From a checkpoint of a small transformer trained on Wikipedia.
Training: a variant of Muon for these matrices, 292M tokens, 8576 steps.
MLP neurons of a small language model. Each row is named by its layer, matrix (down: output weights) and neuron, and shows model dimensions 16-79. Each number is 128 + 24 x the weight over its row's rms, rounded and kept within 0 to 255. A neuron's up and down rows have the sign that makes its largest values positive.
After each neuron's rows, "fires before" lists the tokens most often just after its 100 highest values on Wikipedia text that the model never trained on.

L11.down563 [150  97 135  83 134 122 128 126 159 118 124 119 137 114 138 177  80 134 109 141 182 156 111 164 109 130 158  91 159 149 119 156 159 129 140  98 151 171 112 108 123 111 120 149 126 128 112 132  90 139  67 153 137 174 114 156 138 173 122 126 140 159 139 161]
fires before: " September", " March", " August", " December", " June", " May"

L11.down207 [121 131 151 107 110 120 169 140 116  99 116 149 118 163 115 168 130 133 172 157 129 156 122 103 114 140 166 146 112 141 127  99 123 119 178 108 120 128 191 150 111 124 137 122 135 101 129 130 134 150 100 155 120 117 160  97 128 149 137 117  95 140 129 130]
fires before: ".", " |", "13", ";"

L11.down769 [125 106 116 133 124 152  99 116 161 155 115 145 161  73 119  68 146 154 169 143 125 114 181 141 127  84 133 109 157 133 154 111 100 112 156 147 126 100 123 132 110 109 138 132 134 171 119 122 124 149 147 128 125  88 127 153 143 111 133 142 150 118  83 166]
fires before: "="

L8.down309 [112  92 137 177 106 153 127 142 121 108  80 131 129 146 148 139 118  87 136 128 103 121 112 150 105 133 112 116 149 113 106 141 132 140  82  83 157 139 132 120 123 156 114 114 137 141  81 145 129 168 159 134 132 124 146  78 132 135 135 161 179 128 138 112]
fires before: "\n\n", "ers", "ic", "=", "-"

L5.down254 [196  98 119 142 116 133 117 118 162 130  65 142 134 174  86 104 123 143 127 127  97  98 134 131 106 120 130  90 118 130  83 174 143 135 126 128 122 120 126 131 115 131 173 103 129 106 100 106 126 103 120 136 127 180 131 103 130  82 131 129 127 112 124  98]
fires before: "s", "t"

L11.down332 [101  78 107 120 119 189 142 122  98 190 108 125  79  88  97 159 142 124 132 128 144 102 128 112 155 110 130 173 153 175 173 161 124 148  96 148 163 108 166 152 176 141 149 118 154 128 126 149 105 151 107 141 126 146 123 129 150 169 133 141 121 144 134 145]
fires before: "  ", " +", " Turnout"

L5.down710 [124 143 151 140 166 118 109 103 112  95 143 134 165  98 149 154 117 144 118 128 141  69 112 120 155 179 130 135 153 156 152 130 129 124 122 135 118 100  91 165 181 135  70 123  86 138 114 134 123 141 144  81 133 116 127 126 140 127 156 138 117 111 112 151]
fires before: "|"

L3.down364 [149 172 131 105 109 122 141 177  97 144 118 110 149 102 152 118 109 150 128 162 133 133 133 123 137 110  73 175 125 122 125 104  95 118 102 141 146 101 155 137 126 123 174 143 157 113 190 149 130 124 119  99  90 113 121 146 163  79 136  67 133 144 111 117]
fires before: " century", " place", " |", " in", " (", " Marine"

L8.down305 [177 127 139 112 141 142 155 172 163  88 156 101  44 127 123 143 151 107 132 134 123 107 137 136 148 140 111  93  81 123 170 134 168 104 116 130 148 145 134 127 124 130 150 121 139 110 125 104 136 120 119  78  89 138 120  79 118 127 126 125 121 134 133  83]
fires before: "-", "ti"

L9.down250 [154 144 128 129 159  94 115 109 152 164 137 166  73 126 124 155 155 138 153 106 123 165 141 154 105 156 136 144 159 132 128 113 103 117 130 143 147  95 152 107  90 125 120 157 124 126  82  97 120 137 141  65 146 139 146 101  81 108 114 112 140 116 154 144]
fires before: " to", " that", " as", "um", "ual"

L8.down519 [118 157 138 107 156 144 132 162  63 125 132 120 134  89 122 107 134 107 122 123 115 168  92 131 121 158 106 145 139 149 128  90 113 165 113 118 138 162 119  85 145 149 137 169 140  83  99 117 147 125  78 133 107 114 132 147 122 111 128 136 142 127 129  99]
fires before: "-", "\n", ":", "  ", "|", " GA"

L3.down927 [104 170 135 134 136 107  99 110  96 115 140 141 143 142 146 132 104 153 155 146 118  97 118 164 110 101 144 143 137 112 100 152 159 117 108 101 154  89 135 134  98 131 124  91 128 120 121  95 122 115 126 120 134  88 133 170 166 190 138 158 150 134 147 120]
fires before: "="

L3.down303 [110 166 150 137 167 108  67 161  74 164 129 121 119 151 105 123 146 152  96 113 124 154 122  90 153 128 114 144 136 135 102 153 151 129 150 162 108 108 144  61 107 120 133 143 116 133 142 121 147 146 138 143  90 126 123 169 120 163 138 132 149 120 123 107]
fires before: ";", " |"

L3.down492 [121 111  94  99  92 122 134 144  96 115 153 117 109  97 145 157 155 147 160 140 105 120 114 164 120 123 130 113 136 140 123 131  99 137 102 168 184 133 178 175  79 139 109 120 109 124 115 134 167 114 162 144 118 159 140 139 125 137  99 106 118 104 130 123]
fires before: " |", ":", " first", " third", " as", "-"

L9.down206 [139 132 127 146 144 106 108 126 112 129 136 120 131 142 128 119 178 174 118 136 142  95 134 138 157  89 176  98 118 186 120 118 104 131 112 142 145 114 143 113 130 173 142 174 181  88 128 120  97 162 103 132 140  91 161 139 103 130  93 148 119 117 114  89]
fires before: " as", "|", " of"

L2.down496 [129 153 125 154 155 168  95 157 163 104 115 145 122 115 140 131 102 119 135 134 125 144 148 126 101 152  79 187 136 103 115 112 106  56 110 110 141 126 114 111 117  98 117 141 123 158 143 103  73 132 112 144 156 168 116 103 161 102 147 104 147 155  96 184]
fires before: " of", "ped", "ial", "ion"

L11.down51 [151 136 108  49  88 136 132 128 126 147 116 168 136 150 111 103  69 131 169 149 133 152 155 147 120 118 105 116 163  92 134 150 171 103 100 135 128 124 112  75 109 119 155 159 155  88 144 161 118 148 126 134  75 157 116 120 110 145 106 115 122 145 130 102]
fires before: "t", "ts", "g"

L11.down541 [120 138 130 123 171 162 132 119 100 144 126 105  98  86 146 116 109 103 128 134 127 138 159  98 164 115 155 156 153 102 176 156 163 120 129 110 129 148 150 120 141 131 128 127 127 151 128 125 175 155 104 111 163  97 166 130 140 120 133 110 145 123 165 138]
fires before: "d", "ment"

L4.down517 [ 99 159  98 116 133 134 142  87 137 139 126 108 121 177 162 116 110 136 148 144 104 170 165 164 120  62 141 143 104 148 150 139 137 135 150 104 144 159  70 121 111 123 176 129 142 154 130  79 128 141 144  96 110 121 109 182 128 139 145 129 105 152 162 126]
fires before: "-", "\n", "\n\n", "ror"

L11.down240 [ 91 152 109 115 118 126 183 152 158 104 139 130 107 138 161 126 115 140 104 131 128 177 140 103 167 154 169 147 118  98 161 110 113 146 122 136 150 132  96  89 137 136 111 129  94 114 109 135 150  91 155 126 152 162 136 115 106 114 129 111 161 111 132 163]
fires before: " |", ".", ","

L5.down395 [ 90 128 153 123 137 145 143 132 136  91 153 151 126 146 147 206 126 117 142  96 115 148  99 101 117 126  85 167 113 114 124 108 111 108 125 140 106 121 122 140 113 139 155 150 153 136 139 112 122 109 122 117  97 119 132 136  84 146  74 133 147 114 122 129]
fires before: " 1", " 0", " 2", " 3", " 13"

L11.down686 [112 147 110 146 122 131 169 153 138 123 141  76 138 126 156 150  60  90 119 169 109 123 139 138 125 121 174 147 145 151 135 118 102 137  76 162 150  80 103  84 106 134 132 111 149 154 115 111 145 116 119 133 127 113 102 114 140 185 132 120 166 151 138 128]
fires before: "\n\n", " The", " At"

L2.down860 [121 163 156 126 123 122  91 127 107 126 168 102 142 138 155 140  93 116 147 166 133 111 122 138 103 102 115  94 134 135 120 117 127 123 125 104 142 132 104 136 173 156 149 118 133 122  78 172 117  84 150 127 138 156 112 148 124 105  96 151 116 153 117 174]
fires before: "|"

L9.down804 [116 147 119 160 143  82 120 122 124 135 124 136 128 103 109 129 204 114 146 118 151 118 134 142 146  94 137 122 103 139 131 131 154 158 132 117 170 113 115 106 121 154 110 143 127 137 146 112 124 129 149 150 136 163  98 136 107 246  95 122 121 130 150 117]
fires before: "9", "5", "3", "7", "1", "6"

L8.down344 [127 121 129 119 100 161 133 162  94 140 132 135  81  96 118 163 154 137 145  91 167 140 113 129 132 146 157 115 138 129 129 131 139 161 152 159 144 141 154 128  84 114 169 117 169 167 105 124 129 143 141 171 150 117 125 127  91 140 122 128 136 105 143 147]
fires before: "%", ")", " (", "nt", ":"

L11.down960 [160 114  63 129 113 105 141 102 134 112 129 152 113 130 163 128 169  94 107  77 118 130  93 138 151 134  95 103 135 112 125 140 130 115 154 147 127 124 101 144 120 118  93 135 123 132 106 109 118 117 120 140 124 120 162 133 156 159 156 118 194 147 129 156]
fires before: "0", "1", "2", "3", "4"

L11.down399 [146  91 118 131 148 109 136 115 153 108 105 131 112 136 105 149 102 121 125 129 137 102 175 131 150 104 130  89 121  92 122 133  81 111 109 158 132 110 132 162 130 112 127 116  91 127 152 106 138 157 137 135 127 123 152 103 147 112 145 136 135 162 110 107]
fires before: "|"

L11.down434 [ 81 116 127 131 147 123 104  90 125 117 152 137 144 101 148 133 142 130 109 124 159 114 132 115 151 153 123 131 124 113 109 127 168 150 110 130 119 116 111  77 122  95 158  92 145 129 172 176 157 134 137  95 104 130 136 152 127 152 188  65 137 127 108  98]
fires before: "'", "g", "d", " be"

L4.down570 [116 157 102 136 144 133 101 111 120 108 139 126 142 176 103 103 118 159 169 127 116 126 119 133 122 117 118 163 125 107 113 106 131  96 137 151  84  95 133 140 117 101 128  88 120 124 103 131 149 135 194 118 145 153 123 171 158  69  90  86 140 136 116 137]
fires before: " |"

L11.down735 [ 76 125 129 112 154 125 134 138 101 125 138 147 116 112  94 178 101 127 100 143 124 169 103 111 133 118 130 127 143 151 145 169 129 159 105  84 131 152 141 127 153 169 158  87 126 132 114 130 115 169 126 152 145 122 111 120 185 178 150  98 109 163 151 130]
fires before: " |", "|", " \""

L8.down848 [101 108 124 108 109 118 137 144 133 104 173 140 170  94 101 147 142 123 141 138 112 108 152 121  89 111 132  99 109  90 135 144 163 106 149 132  99 125 112 160 117  98  78 123 132 145 124 183 118 113 100 129  95 117 119 105 108 127  87 132 111 163 155 143]
fires before: "-"

L9.down240 [ 94  86 160 142 131 134 142 178 129 114 108 116 142 116 143  96 133 126 140  98 158 129 134 162 112 148 125 108 129  69 163 103 108 108 102 147 138 146 131  75 104 148  91 129 112 137 125  90 108 137 138  86 112  89 113 111 142 125 124 162 127 117 114 143]
fires before: "ti", "ted", "ting", "l", "te", "nt"

L9.down889 [150 146 115 115 153 142 151 162 106 124 131  98  87 115 143 132 124 155 121 134 103 117 143 110  92  99 118 163 157  87 165 143 134 102 117 124 165 149 152  82 163 105 122 145 164 112 179 106 144  98 124 108 114 123 124 132 165 116 127 106 104 109 139 126]
fires before: " of", " |", "ance", "s"

L9.down665 [121 109 115 184 131 157 138 136 122 124 129 140 158  90 127 100 127 135 168 119 145 125 161 111 147  96 139  91  98 103 110 172 143 130 124 137 126 166 110 119 121 149 148 155 113 128  96 103  83 126 103 114 149 130 141 130 117 109 145 163 154 114 100 119]
fires before: "|", "\n"

L11.down408 [140 139 129 122 101 101 154 118 102 116 160  91 160 134 148 163 121 139 104 117 121  99 104 138 122 135 137 137  99 136 123 162  63 120  92 103 130 108 129 105 152 124  98 109 150 130 141 123 122 176 153 128 163 143  78 124 172 193  88 103 157 161 109 130]
fires before: "on", "ona", "n", "ve", "ons"

L4.down5 [122 127 127  96 124 133 125 126 105 150 154 121 112 160 171 130 141 128 131  97 148 126 168 127 131 146 142 122 119 168 165 111 123 157 174 124 134 170 106 155 116 162 127 133 113  86 119 121 141 138 152 107  63 120 174 129 143 153 107 193 100 131 138 100]
fires before: ":", " –", "\n"

L2.down976 [144  86 110 148 118 106 116 143 110 117 120 128 127 155  85 129 115 120 134 119 113  96 100 149 128  88 138 165  87 108 124 139  95  99 127 127  79 152 127 148 113 166 137  86 174  63 123  88 124 151 103 131 105 166 164  97 118 131 160 103 135 112 142  83]
fires before: "s", " with", " of", ")", "\"", " between"

L2.down246 [142 139 145 128 128 126 118 106  92 130 100 123 139 147 150  93  96  99 137 126 110 124 148 167 117 132 160 103 138 122 110 113 135 162 139 154 117 135 123 165 114 122 127 109 133 146 141  95  65 129 192  58 108 125 119 140 140  91 104 147 103 105 133 152]
fires before: "-", "|"

L9.down649 [121 120 150 117 148 125 150 127  97 116 157 146 141  99 107 151 140 113 107 168 125 135  95 143  86 185  87 132 165 177 101 123 132 157  99 120 154 164 146 127 125  90 134 157 111 111 106 152 136 110 115 156 196 106  94 131 101 145 133 136  71 121 150  92]
fires before: "-"

L11.down28 [135 134 113 121 101 148 101 142 152 156 137 109 126 141 116 124 151 116 143 146 123 108 134 147 130 123 136 111 120  92 176 141  76 111 143 100 132  99 142 167 103  93 143 147 117 120  81 129 138 126 121 124 112 122 104  79 155 125  86 117 145  87 147 143]
fires before: " 7", " 4", " 3", " 8", " 2015", " 6"

L4.down658 [ 79 198 161 158 116 123 156 143 115 107 122 134 165 140 140 155 146 116 135 143  98 106  96 160 149  93 134 123 132 135 136 130 130 140 108 102 128 107 136 154 100  96 127 115 145 188 122 120 114 119  94 167  75 105 133 149 115  94  98 131 122 133 154 131]
fires before: "/", " (", ")", "^", " med"

L2.down469 [105 120 136 108 171 127 118 140 158 100 120 148  98 143 100 108 106 100 124 156  96 129 100 159 133  59 125 159 146 128 145 125 122 149 133 169 117 138 144 146 137 141 107  82 185  96 111 118 138  94  94 135 116 137 151 138 113  98 179 109 138  95 155 115]
fires before: "s", " to", " of", " with"

L11.down359 [117 128 123 140 127 114 161 171 137 153 154 144 152 127 118 126 154  94 129 118 131 143 168 119 132 126 174 157 115 127 111 124  79 143 110 128 163 135 116 126 137  81 161 149 141  84  83  75  92 120 142 154 153 150 168 110 133  93 132 104 135 144 101 112]
fires before: "ion", "on", "s", "ity", "ities", "ies"

L11.down47 [127 141 145 151 157 141 138 157  95 116 151 145 104 140 142 115  99 135 137 146  89 115 121 161 130 130 159  99 121 118 153 135 115 109 153 132 151 155 145 148 164 128 139 125 167 120 178 177 122 115 109 125 114  67 140 154 141 163 147 186 111 124 102 120]
fires before: "\n", " (", ":"

L2.down160 [131 140 115  92  99 141 110 139 133 162 122 141 113 109 107 125 134 115 116 166  83 131 156 111 132 181 116 136 125  81 107 138 111 122  95 139 117 111 160  91 136 127 127 178 142 130 134 105  89 131 162 171 151 108 171 180  83 163 164 113 149 129 141 139]
fires before: "=", " of", ":", "less", "ora"

L11.down266 [173 141 102 102 140 130 166 106 147 123 129 104 170 140 131 134 151 136 166 136  97  87 133 131 196 125 108 132 122 110 131 122 127  88 141 145 108 111  67 104 136  93 101 140 144 181 139 112 149 127 148 149 133 146 148 121 107 138 167  87  75 109 160 131]
fires before: "-"

L9.down725 [121 144 148 149 125 127  78 102  79  98  88 134 131 121 155 143 160 103 162 140 126 178 124 142 104 106 151 162 136  66 119  95 152 128 119 124 131 148  98 140 116 100 138 135 148 120 128 136 148 121 154 108 114 130 116 124 173 136 141 157 113  85 127 111]
fires before: " 0", " 3", " 2", " 1", " 4"

L11.down676 [109 143 159 209 119 147 136  91 113 117  80  89 148 104  86 135 125  93 149 133 120 107 144 140 102 128 105 124 147 150  98 162 129  90 133 126 121 118 104  91 154 157 147 161 116  89 134 157 137 137  66 143 146 125 134 120 146 113 109 143 116 148 101 118]
fires before: " m", " —", " kg", "ts"

L4.down995 [114 182 111 109 123 112 147 126  79 148 102 121 142 142 159 160 128 152 108 123 131 135 124 158 101 113 130  93 137 133 137 152 113 121 103 126 125 113  98 127 132 146 121 112  97 139 131 144 134 148 126 130 175 101 120 108 144  81 119 145 103 133 133  98]
fires before: ";", " |"

L5.down794 [102 135 151 129 154 134 122 107 119  98 183 119 141 140 122  89 151 122 123 125 158 144  88 134 105 112 161 171  97 117 127 113 105 120 158 147 135  78 139 118 128 146 137 130 107 111 101 133 119 124 104 120 132 165 111 129 158 143 104 159 162 110 170 125]
fires before: "5", "3", "6", "1", "9", "8"

L4.down927 [130 113  84 145 154 115 111  91 104  92 120 123 108 136 144 147 130  95 138 138 116 130 155 126 112 125 106 114 179 133 167 130 127 168 103 131 125  89 127 184 118 118 144 109 142 115 143 151 137 158 173 128 133 143 144  82  98 153 137 118 142 122 151 123]
fires before: "-", " of", "al"

L4.down741 [139 136 131 149 142 171  97 101 119 124 172 162 170 151 122 156 168  99 134 121 152 103 106 147 131 158 142 104  86 115 116  98 137 141 141  99 135 110  97 132  88 116 115  93 160 168 176 140 107 163  88 136 113 116 168 111 138 114 122 122 102 120 165 141]
fires before: "=", " the", " of"

L5.down784 [113  75 149  95 122 159 153 106 115 132 185 152 142 128 124 140 154  94 128 143 144 113 109 148 179 141 145 130 112 127 117 124 155 132 124 141 129 114  74 110  98 160 106 119 123 113 138 109 126 108 116 106 162 129 153  84 132 123 130 131 136 117 142 148]
fires before: "="

L8.down461 [193 178 141 121 111 117 127 144 148 134 155 145 117 143 142 157 155 137 129 184 122 131 166 144 124 126 136 119 138 118 170 101 171 107 148  98 131 138 147 148 149  85 124 135 146  98 101 130 134 146  95 117  95 128 129  81 120 154 131 106  84 106 107 125]
fires before: " that", " the", " \"", ":", " it"

L5.down12 [ 71 155 130 108 154 107 140 134  97 130 121 127 126 101  94 132  99 149 149 123 118 151 152 162 127 148 106 108 153 154 124 135 107 124 146 163  99 134 111 151 136 120 117 126 134 112 138 139 165 163 198 108 123 117 123 126 144  99 178 129 124 147 133 111]
fires before: ":", " is", " were", " are", " was", " of"

L9.down27 [119 173 112 171 158 106 101 115 149 129 139 155  88 154 116 107  84 106 117  79  74 130  92 114 144 154 146 140 160 112 111 114 167 160  98 111 146 130 110  96  99 125 123 125 143 156 155 149 136 153  76 127 112 136 124 137 119 141 140 117 113  96 117 109]
fires before: "|"

L11.down200 [129 109 134 144 153 101 106 106  68 135 143  99 132 125 150 152 148 120 119 175 113  71 128 132  96 124 132 117 128 158 138 123  96  92  94 132 142 135 116  61 143 116 161 151 131 149 142 154 140 115  88 154 191 116 157 149 114 102 120 141 129 137  91 121]
fires before: ",", " and", " of"

L9.down490 [155 166 112 155  90 175 157 139 139 107 129 152 152 129 146 130  72 107 141 137 133 186 140  85 135 104 103 131 100 123 138 155  97 112  74 136 166 120 151 148 104 119 132 100 135 134 147 105 110 106 141 160 131 103 127 147 150 176  77 130 131 109 128 130]
fires before: " |", " 0", " 2", " 1", " 4", " 3"

L5.down751 [124  94 166 137 118 129 153 123 128 132 125 110  95 139 113  97 119 139 126  60 132 158 124 149  79 173 103 152 115  89 110 143 163 146 113 170  99  99 142 127 139 146 118 127 119 153 124 107 119 169 153 128 127 127 130 141 153 129 103 122  95 115 169 117]
fires before: "=", "ual"

L5.down224 [113 113 118  89 128  89 141 122 114 119  98  95 157 105 131 135  98 139 143 125 170  76 125 133  99 125  96 115  96 149 115 144 113 111 122  78 115 145 141 172 109 146 176 125  98 158 140 145 107 111 136 150 129 120 106 150 137 104 153 108 151  86 122 128]
fires before: "=", " the", "ti"

L9.down635 [140  78 110 126 117 148 116 127 153 155 124 104 161  89 138 164 155 153  98 117 144 111 131 124 120  96 157 183  89 108 117 119 128  95 157  95 130 130 123 128 132 190 131 141 103 141 116  86  82 158 113 132 161 107 130 129  77  96  82 127 148 129  98  93]
fires before: ",", ".", " II", " and", "–"

L11.down204 [ 97 159 101 130 123 141 135 168 139 110 110 133 164 148 119 100 122  84 130  92 126 101 131 164 133 111 147 145 126 127 141 151  95 163  77 107 163 133  97  57 127 175 128 148 153 121 133  89 152 137 109 131 136 147 116 156 119  97 129  98 135 109 110 174]
fires before: " |", " p", " third", " first"

L5.down399 [109 154 126 120  96 146 109 111 115 100 114 128 114 136 117  96 116 154 145 115 125 140 126 144 144 138 137 118 124 129 163 132 123 105 128 109 126  53 144  96  92 101  89 125 141 109 123 140 147 114 120 145 163 156  85 138 129 105 106 128 145 151 139 102]
fires before: "2", ")", "6", "0", "1", "5"

L2.down554 [179 149  90 130 166 154 126 116 115 115 106 133  94 128 153 136 111 107 148 101 114 148 146 181 128 120 103 177 122 119 125 142 120 106 121 157 117 159 144 150 166 134 156 159 149 130 134 118 171 141 128 160 143 121 155 125 141 119 142  95 150  95 116 147]
fires before: " to", " by", " for", ".", " as"

L11.down339 [153 115 157 141 127 109 145 109 182 134 114 143  94 104 148 127 126 144 125  95 171 165  88 118 121 113 143 107 127 125 145 115 107  71  85 118 140 104 156 143 104 107 130 168 118 151 121 128 132 153 149  79  59 126  94 147 116  88 156  98 120 122 103 116]
fires before: ",", "1", "3", "0"